Weights of a small GPT-style language model, trained from scratch on English Wikipedia.
Size: width 192, vocabulary 2676, 5.59M parameters.
MLP neurons of a small language model. Each row is named by its layer, matrix (up: input weights) and neuron, and shows model dimensions 0-191. Each number is 128 + 32 x the weight over its row's rms, rounded and kept within 0 to 255. Numbers have three digits each.
A block is one neuron, or neurons of one layer that tend to fire together. After each block is what it responds to, as a language model described it from the Wikipedia text at the highest values.

L9.up220:138171090124150168128167159167122098138133120157115074176068144074131107068109107187115157121085108106110122175151134145109115155138130216130094136092215123161160117130127181041146130117138136153172132120120118092128142174162158096107087209116086088140195144156121087104155088099137158059106154144069159080193140149103157092084118165105073087185134142102129110135103117145109135100120146098053126136150069058173177091148179119100137087172133132142103144116163127102084122157119135114101118124127202139140110118174120144137113113113111145125159122137158124163126131169096086166
L9.up311:162150117144118153056091100130159107145096118077143115159076140128120105059107033173087128078098116048077135117120128121153140105106121127182132129184153179114125134125073199102095078019131131137138154151120121166179096179184120168112136166148107098076124094156099156135069097122100088070116114140128123197135124164118112083118165155158123142123129131094148189185135171163096154103130133096118100115112161135144131150147160119136105167136118141144115118201104145099069132129105128092113122129154147150144111192161123170163151138120173172092117166077117155167172167095109118149
Responds to: Split word-initial letters. Single letters or short fragments opening a word that is broken oddly into pieces, often h after the or a: h|igher, h|ill, s|ite.

L2.up18:123166106074122163159112093071160053153167135109150061129087120086149139185145146154143079120124152113059136107127098091158179122140125106118161069110144138150120121147176120151085186157139122128105099135113062084172147092081173167098107134131147107117088073109092097130128108109191150071135124139111106130087171140182100112113150146103154132155090122093087115127150041084207146123145177124119126164123123108163096110167111109156134139159141133136204109115145133105122190194069125128060200130110160151166129176127142106133132145161113136198136163078133148112107094121174084109
L2.up73:075111183084067143159120067091153111111106163115136072148178106081123096143125135110118119115074116119100104089071150127194138105149146087064172127158151109190091171122135150138127094166131190118111152198115134125074129133125111034170049149134160133161081119119173131157121070164141130125149123161145155085095151105146142135140099062098086145075100109069135151112103089170144086116074115138153170162144131129130115168123177132187112119102173143100146135108128148146089158154095139189129114160201149111115089121100193111088149116174109164118175124102143091162156148137147098127
L2.up114:132205123138166167153092119070161095112170173091140130076098154097120106097130125112082159095117110118080108095150089151111144207075148134105116131136160089140173126131134140112150076127126182168109103187192158116104083043171157148096165093155166158156111090121107105109037135135130135109177146159172145103095166196140123123105104111118150118129106130133087119122164093147110129147116130127168116086092137180096051145155156104133164106111159188088132084143157099124166133141117104131164171155206161163167157163091132120193096129116193157093114119108134111110118126162094080081
L2.up122:161146116115157092109095124124145155155063109099163094159131160167101144090164152154089137148057115077078143106119179128108167115125150108151152125180160149147124071088128111046188115120157138056108122144065133154200147171125137096155067139099145134118148091152140157167133044091157130136093169128131053080146075128106133139150154158118134168167181136184119084098141210133156169080128164098073151112133092116176081128165124112108145118171138162111207106130088161143101118178096111076107135154108122127095075142107098123136089118111145129166115150100139120170126130157164130164
L2.up194:107155144147098167085186116086164110152138118148134119186130150129155145105123119150147135099100080035053137107171109120194176111122117097121185149126134114137151098120162112108114107086170123077130126132079174109114070136164038089180081136135121146123163100158091185149112126114139174117143124181203047114155129154120137147172130176111116093130108163049131130176103121158087126132102124173113146072174115130167073125136159093119138122105117121157100157132187126148144053165104120074129130103143129116143087159139076163080111152102161151135194089138200125112129116100120134090
L2.up220:140158152160129156149108179079148088115125130092148103114108180094140178121081099124101122075077156103124185105126162110114143079098109139121076088171110205137139139076130121107153108115129090129083159157135144059159105119153122101107127135097200090110126144199089080199096154114134114112123158161143132099145128143104113088116145074082044131130082180104085128172110101152141115122112160149160145103131139118165135134201201112141173176112132140140122186174154134111170148162074088154084184147127116138157159120125109106089118124157083199104123151123158127142020111154143101143
L2.up263:131134213137122114141106123105124096146113122075122181076105122137136145097115088131138123120104136126096135035040104180163170105115123166125148107125176166092106145078183134105140139119115179063104095138118196175106117115164128076145114137131133134151171108163155114194154170090126119119132049139147085161118148165158144126166164096141137077155083121143065172123189079108173134146103111155117086099155130172079128096091164107151127108111110140120155117135097086106076172127110143114136114112216104113173048123086149163126121131142130148204174117107117137154165194115155128142
L2.up266:136074080117129095119131117148102075110166164083113093131131101188162171107122184149116144077138117162118143164140079094089127197156143132138127070182114154123108156133166158181155133096141119142102093122143119192144113131106106088168101227165132047097149114137145144069100161171108077129126122078132114102086128082109115082124141139147076089151158169095127167112141126117114092155167164138177085102160098135150082077137167052112097061121181147163109129097162104129115153095140115178130158166124119140154108097092165089148107154084172154136139169130206123155162082139168095135
Responds to: Headings and word-starts. Wiki heading markers (==, =) opening or closing a new section after infobox lists, plus first pieces of split words such as comp(oser), arch(itect), (19)71.

L8.up59:085106165121124210141154166139190147132113112143127125063100130072103086155039134115126144140155169110105134133132175100108153149114110137051144152139117147157171105132118114129111125151104121124156117117181123098199176133133076067129129129121114073103109122136081148163161141166146109123145115147219145116124107113097148120142125056163123110080140086119126149116122130166191149130164183151150124070108074092101094152119097191139038181116108114088145132153135170079129135188130158138111103135112156062137104101174177109096120122090141110137176163137117135136147182185094181195
L8.up87:109075115146111150142146185091148132069146085166149130128112134173136134165116072107109119195125097137090077146128092140113176134084102145090175138153139109114117129089140129175136143109168143154157198137138152109113206115178200115113050113113125143150040138147178128112111092154072088076101177121144106114169145096088157163181155131177136112083078163150151140114120101132136121104148102113092101118121118087123093104134121139126078142121135121040132146171075147115155126130197117097102169100121152051213130131140161178124149121128116125166186157114148130185110166105071103128
L8.up216:073130089111125154128094130194125113119083130108130090101144074113141109167165113118107137157141144091118082156191113149102173129102081175163114148094147149144126150150152076181159159138132062074106188145167099101107142164107198157081128110134088105144126169121080116133174092134073138098130082118126129103184118126150121121186092134166174196170114094113163111142132094196162123117141128130151142087123107055104135113096155123146147104108080064109134097171129143109118115141122116102080134119047178100188116126168125190165202117106132095085086164136187182097130116088105096154
L8.up225:055121073164102105142124166062131110159105100125152081090157124102168092158104161159146152131130162129135110175144147117114154178160102152104165110060100109114154129138174095150102106166159140105096145101161211200134156137126148158147152133122146175142094154120091103101057081164105127128115120150126147114133152082132105102227112121113168109102104118137088138149107179186127189116104141092131118071190119132117122175142114145109111100095095149114149156192132087108145114179075168088154106133129132107162101156130192146128135131129115140059112200082124159092149175125022114120
Responds to: Verb-initial word pieces. First subword fragment of a verb split into pieces, right after a subject or relative pronoun, such as it c|annot, which c|aused, he f|ailed.

L2.up46:149103180204177090103107150167113136084206124178132094180156142087105156144139092117116111157061112185103155147133156157174150127154136201123149164109134031168133135123123106190108096129095143142138139127152090112097145100110149149130122143107121066132172135064104131120126115150133096111148109105172161083174105090134109122166114189118102121083127110122103156155043198081146116177078131085128090188098145103103162104113133128103118136125087119077134139124133192129144127087139146089089135206086163132104178122170150094132183124182096133140138119143107058120126117101121123087
L2.up67:192116117174075108126150155126075083104114181128103091200120164135174104174130152150113131144129146071081124106162117121145135084186137149142116166141100108144105085137165120120152146126100107097101115147142126137128145127098094098146058161017088127097177155130087153073174136133148137141082164165157047093099073124114071103182163175148115104106118166130183184139112173076126139121178094089165123179114142152083123096177114144151147142070127121148124132174114100145160187091134152167142123097113110129115089116143085139118117096141084119174112097191138100104102170159098186113
L2.up134:086129118185141085151174156119102124154079092118188102145124190117131115164106096140138161126066136081120131111155150163113144100204120100148144085070129149187121114128147093160102116138145143119115103123171200129090200166115125138123166200069140127128146140099076120143139169164123109148096144133130099126155055098129080163150170180149145142078120106119128114063055138112066188086131155123105207106172120133127118090177135181137113079147088149192133168061107145087107145163115134116145133089109109137125123132097159128125168133128124101136206105081121116108148177087104102081
L2.up183:162082119172128084154124116159145138106071194112121160111126135093160150140204108079170103150145093140131126107160122108099151108150168159107091123101090088163135114114068109117151133141113143101101150158117145112121151163122135157043081120113126127163089211149175143137150131130141095151065129129155132185192114116164155066137151174110074102119090123071123133146109202144145069134113122103101099161119116104124116055161105091122096127069139087156136135123126070172160172108166137166176118076155092110091156184180107092144113143132133193156066111128106131135130145196050153124
L2.up188:124056125141153159137103107153129084103189118144070142190129062181111086112143182162134126153067093129100097137172133118170186102078158142156128121180136106119153131195137142088133143146103190119121072057120109097129162155084157100167189124115107134146124017150064125103136100107118133165195131079111125141115113161144127095129100125100177150156124125178074118122086139110125107156186173139155105129169124142137091127093171144115119140131137134126155124063097197118087128123136122124096166088116106084121114127111141118105057163178141161165173090106131129130111123107199078137
L2.up202:118107122102142116090129155176127115166201111134126174111121071136123096118120060140113134170136101130078105140162107131118122104107160129148099204102123162150180138152135080137113114104110132104099122091125120096175174071101151106150162128119112142155126085131054143124086150191073146125130124115115148105152127088160098179146153151159145126161110093170082116152108223195109085124139143170128108114160076104101144080117076153164083178077052144085128144093116114114144169129093212126168124114159146195171209114123092092102165141118143106142189120148115100147092129103117094197
L2.up322:107021081123152124143186132164040165141104171151116124131087137124120108125108168103149111121138149131128157126209152100052150103110200190145131145092141181107114192125162083088106174145094054135123082110152070142153152178112134061104119162142188112163150126134087145108125097112119130125147119123104095097150123094184132166143101171134118115117170147107105144116165114111116116165123121153154153150124137119142150073142086104109067028109162127149111113136131117120129166122159122100089127125119096099160166087126159173095133158133103151183101050177115090111149144087131166181
L2.up368:126129129136159102182145181159063112112123145112118114185106151165161098137133142165099098182098137124106088101162175129180124060130165136105073142110141115145171162143120070141159088198070130122116190161150154132076118078077172137090125127073135113084134185079173146169111131136163134147106083103095143121169136053169066123180128162086117093122130126123154094110119150133089073085108135119190096150119137099136140074150144143114111113215083108151154159128122145131116095152144152130137153139077073120115146091131144053125131162111127208131119098191132109107164147152071144164
Responds to: Word-start "sc", and "the". Two groups: the word-start piece "sc" (screenplay, scene, science, scheduled, scored), and "the" before a noun, often in film, music or sports bios.

L8.up64:041112187103133162172108139148168149125231113082044111139111102106141108186124183147120097093154162172114145136136141109118182095113146120072170118109084151127145095110076160124137110170157129123139115167132157101051142136104104120110097155094108075099094196143150113117126113144115114126217097151134121164156136131152134136178119136084141106144152110113123151120096178129109117158065135146163119161144135119126117103069162132118097118183151129051129162100140151125170129113154082090069074207158149060106110123125114162140123094145141150119116142178220129106141143095079118146
L8.up135:123095077125069157139096122105129117107109125113104142147084129127212079165186141133090086163151115111089075174124146087141160087126134084056130170159151107155029103070131099140165123144051184128152097110170153143103139092115133135110162188084027081087172108150141126112159078145121081150133153123156121091146096104176078148141150141138147087146114140083117179121068121159106186101114127112171158109089165086149144188148142152130113152128210112140115154174121158129138148117146160116156109158088157148128113080156176176142124139133092138120096096110117142105170149128095134117
L8.up176:149056153160187118137129121090128103113158157099104143115074056106132100190090098107100130081132145112138170083113161117122162092112110142148112154097100171155096140105132157096138133154146180114132186119158188117127130134127131136099079094154116014150120111079156108117149171131178167150169202096162151152122142099104103145129134155110171146095057142140156131174081131132118132116091116125143145135123129106112112137091186126128176123207183121156069179193159088092099083089136098163159082134172069131111138125131144179130166142136109070101144153134120106079162140172084113194
L8.up235:109178149074108092082111092158123140131119115130088160136100147107120136123138090150091034084155110125087155147168108112130150087177147135094116095063127166146117173207150107154114102183169154101112149134075154090094120119140134094146111144102131169080111158159127065141098140091135086119105179100167106174149105173136139088131116200135081137102134189107114086130126166146124143135156122140154070122151115088146185143068183126120167154218124138119128147127146098120169104087119094122113111158112212119124068081171077184165121141157130143123172131177162103142150059117140079145
Responds to: Sentence-initial "The". Fires on "The" opening a new sentence or paragraph after a period or line break, and on the comma closing a year phrase like "In 1999,".

L9.up13:087094105094105192113111100033173090181136146131166077162106154161143164143110151098109154082143131139086163106149095119158115114120123112130097150148153118175134133115104153159175119160158147132160138128072123114133164185179096114109134074168127141120163143089116088105113158104154081113152178059096153144121119165112124149096117159098088162127074139149168084147124131156157086104118116091118174134152168156064171088127114114143178190159140178147075142091147143080144130061203129123139079058123083117143181155176087173128086127081115063121167130153104115155145132191115095102
L9.up150:135165074105153136112117138130179109147142180145133135167067120172173119167099084131112146104117113139084163115104156069146096099147129162167100111176156101146114129098120164133161213159118154139136087155104124078126127085189153129134153025151090121122128150082088161121168220140147124178186153092127172119076110147102141161056121145152059141082124158149093111122150140156080106117131114126076129169090094151133135156130142121128140110176125178201093127148103168104088144104157174137113072156193116090183122091091136148114176093102068132098154123110122136142147135169145075144
Responds to: Introductory phrase boundary. Comma (or final word piece) closing a sentence-opening adverbial phrase, right before the main clause: "Born in Madrid," "In the meantime," "On 4 January 2016,".

L2.up1:107152111145150176161091148130145094128209121138127140113122073056131197211090106089123126154136046147137072085136169145134083187121189149218116133099100156098148173096109132105139123135097137156115123113129164154143118080115080210110106124174129175128088133095095090146145079132156090145155154131129099148149148187112126180096118162088119163076090161130118098191112140113155145146130148133141047072110140139114148099111116124144130113156170140115158141077103126159114161131090132114122203123127130112123096156119137172078155113164092085129154135133171124074152136166075103195
L2.up38:141101043094161140117108108120145198162108167087159069200143154133163146122095111182129148077124087075118158119119129141131132134133124122140142093118131123139095115112167141168118196165119124121127097147090161141109132089171128179092105143178119101168139162099123126152088229135071197119117138115139109107143038148141131179110097142125128110090121135124154152070166174139100129112148110109120183105099065070198099111112112152151168110097163132100116162187145177190075125099148073103147148144121081153131149133165085121118138073139074119162113141090136094158112113078166108074
L2.up133:094126096112119161120091151127116121082166137124151141077098155123167179130130150125106224125118154120107135078084100167117148122109147131105120152140059109168133085179137127173112184126155102089141180116159155166168084128159085105112133173121155091157072060168149118110145175164068125158165117134154135137075136122114136150104111214108173144213090175180140113062113120113099126100050098121112104096132141171152100116124138106147113060088127078127100092162108124126096106078115120117090099099131116178158181145118131149118108105135142122098107141165088158104188194171196100148
L2.up166:086156082088143088171082081158074112136124204120123123131146185121138118158150122121123146098091128142166160099122147086162060134116150072121151100145200120197093134135106133155133109083110149146143086100133129060139117092114090085133108110173109143174141160120080114115041127167082160080126126152164089141134096065175143150130147182080096088146134098138140217156091122157141143129117131137105145162149059178166162137156147098124164111118165117184143058146131115155134157109137130091089084159149101113107133188148143065113109143131087123159151160067154129181070155102122106106
L2.up240:142113121097144053184121140138144067145120174147198101193079104083145117115135146104128114128109124123075134109162107077132114132128109133157143105109147170097101157203176139097116164111136127115069097139105136117185112147130067089165039134198165148123118092108095129116082144143129130131086156179105076098174078185149139115117079115178118103158151127143157151077181149154085116122155096144123137150164171167145142170063161103161162085097155134178123127157214124157154115105129135123118215121151135095138160064094072145147115121144137173122121117126141083113161126098147111071
L2.up265:117144104137156104140116122064136187170141153131118125163134123129091133102107208117132101182129152091155108069128108174109133104138120171173065087146120164155173135138143108144124131145094141175170056089103153168139124169137108169137161166144156102168118055108134090116100170140138073145108101130130140109155147171119120176124096182112139108106167133100150173144138174134105104140105113063172136094107090105088101178058134172096070123101109108099083186141065114094107095128120130102137155194119143108133081135132186125137092169179047099162106184145082156144148177072185147108
L2.up270:123160106130092104104137172162113119102109158130119140110146144158154117168106128144122100118135182150151113077174148123068126140080103094130155151106135141091121166130147098181119099086090122126125124116128084131173115099146130094173130146146100194094114122209078122168107106110175122084148109106112074127102116167133201036169111182135103184170110151150154085110117102102152126104203216135172090121050133125132152161176080145077121126177096154167118142133106129114142157119084099120069135100071120169081130133090182108158144167136095142126153168069105091159163208109112107107
L2.up287:087182081114130096136111057114170105102168074144179141129161140107181104143135138157067140164133088125159131086136169076097159098125098089154115109128131147171127140153145107171132153076145141139134088188134091116126137097140029087094174111146111151132138104127117113142087039163086091125087094125110122109141108148115090188105104186116135110119143157118078140099114128152118123072032160093150152139179115132178103133095166172158150133169163140178151150111161063150202136080122104127078103125161122117179139144137133109116158139183085094110117151130047121179144106163148119109
Responds to: Title end and copula. The closing = of a Wikipedia page-title line after a person's name (= Dirk Bach =), and was/is after an article's subject (It was built).

L2.up12:121129091131161074128125174150138202115195111113139132176254129178190121059155140194118058170122141162179103131090136112146122175107181148100069108133131186190099146120188121108106070154134069125137128134173160121120103134135151118150129092173135110146131087093138181102176050120096146166104145109157120149100123131109158088111093129178118110166165132104171139158127122141118122140092137095143126161097106095095095101085066101139104135097169109150188154137126106108170103110151102142101124143145136081080123143095138103118103120118115171178082139098100141124129071117135071158
L2.up13:088063151119108120177157155121079099120098143074139205135124112168145134105144083113075154146078097147058084129124076160105074174129141153097100073151100101145152094147159132117123120152113208100153104114160154151137147124165153080163206180136150059159152119086125148170111145146068103073149134143114079120109150104151083163130114195175117136128122090095097161141135173115110123111126111099140105124192104139080190084090131106183157121059148113116123130157128160208121141136079148066151123115161178178121115150185131114131089154122148147129126118105157145117081141138121188118
L2.up39:107118126198083088112162128095126181150135125086155131122123154138151144168087096123128105126114120054122173186096155152163196082141138182107040095215151172186166099160139079110111093106146137099150096142120171119137111162149140057128138113088085150146225128107195111174143168140117103127127157128119114150133104161152156136161130146157120102126112102111128097093202117168152150129133131102159132149134118111111109154116135137130079228073086145111084154146107187109112143144144113112081069165115075080119131104115101123137120072108115124108115150154043106144138169158120095125
L2.up155:130131083160181120169152138176117167120086158101152226121158163157117171111113090162103105178136137123160101121123126129119124093101151127135093126114112120135100151138171116129141144053148157140138139102139178135107127158151107080112085135151133161145136140077166180129140114108193150158124109123104094164105096136190141081130096138096080189103140124025137070054147113122175137059180099100140127178116088098143139110139070116183103149122118146125140109101116131212178129129144102116068138070085067101132132088071132119101103143094134162103099166107151210132147145116145088180
L2.up217:183149170130123123119143140117171085160191103171151124178110098096139129141096141148122105116088062143103057146145103123169122104139146132117151133140136130178070099128115155122148107102125176086166048153124123139139080138150101037184095144159141090183098127103078150169115174177174136111112079153096149103134098124150079105094172138096188142091115178090066134083062098094115112135183108115115133061131129132100119146105111131187130140154131122146095100110179141154170154086204147086133174100148101153157149135120113216108089102120122131131170141113139180097183127106129173108
L2.up255:122107082193061148156125097124167159076088104119115125154140145116135197171165144182092117179135164109171117081127110156102127105106125156126098158179177131167135132111120140083167125074140168083149094149161132122135105130108112154088107109143157181085175070153099099094201133133131150230093155164148084094101148169156137138168143123169123151155096151120126053099096113110195119109152123187095126133109116114157092117124068146198133118116123147132153145160075061082141160106124140130123078101135118128141084076084098069115134138096116165166058133151140119188093138126165139148
L2.up256:082157120155090087143165065112052091141150129158152125165117083099178124078176118093162048208129102182170138156101136114125147046145100173163130115112163148145155095142104164109139162100150109142138136089107090171114097147110150092187129121086169125111199139099116137162141151139105102131095086076139137162148101123147104103155105181189096088129143090156125116104149108131063154119178112093136127192109105088173129072111149127188076200148122080127166179122112134106118157081144136062167165159132119127125139095132127190160099168174112118115129166152144093125129124115143079115
L2.up377:060170146157113066177079065140093145206121125112146112130110099213173112124134136116115095195112096124111097157116170109097135116097092143135094131184123118134110169178159109095134149076095112108135117170166145135108161156085147095114120169129191082195151081154101126106132182107106168164093124160147130083114099128101103133091128104112170189117086168100117169104088101158138125089116140137087114124172075123183128135143110213094126140115130138163120174101190111089084154093104093132123129150117144097170136151136130108104092174129111194125124212114109145168126088151192088141
Responds to: Word-initial fragments of multi-piece words. First subword pieces that begin longer words split into several tokens, such as ex (existing, exhibit), feat (features), occ (occurs, occupied), st (styles).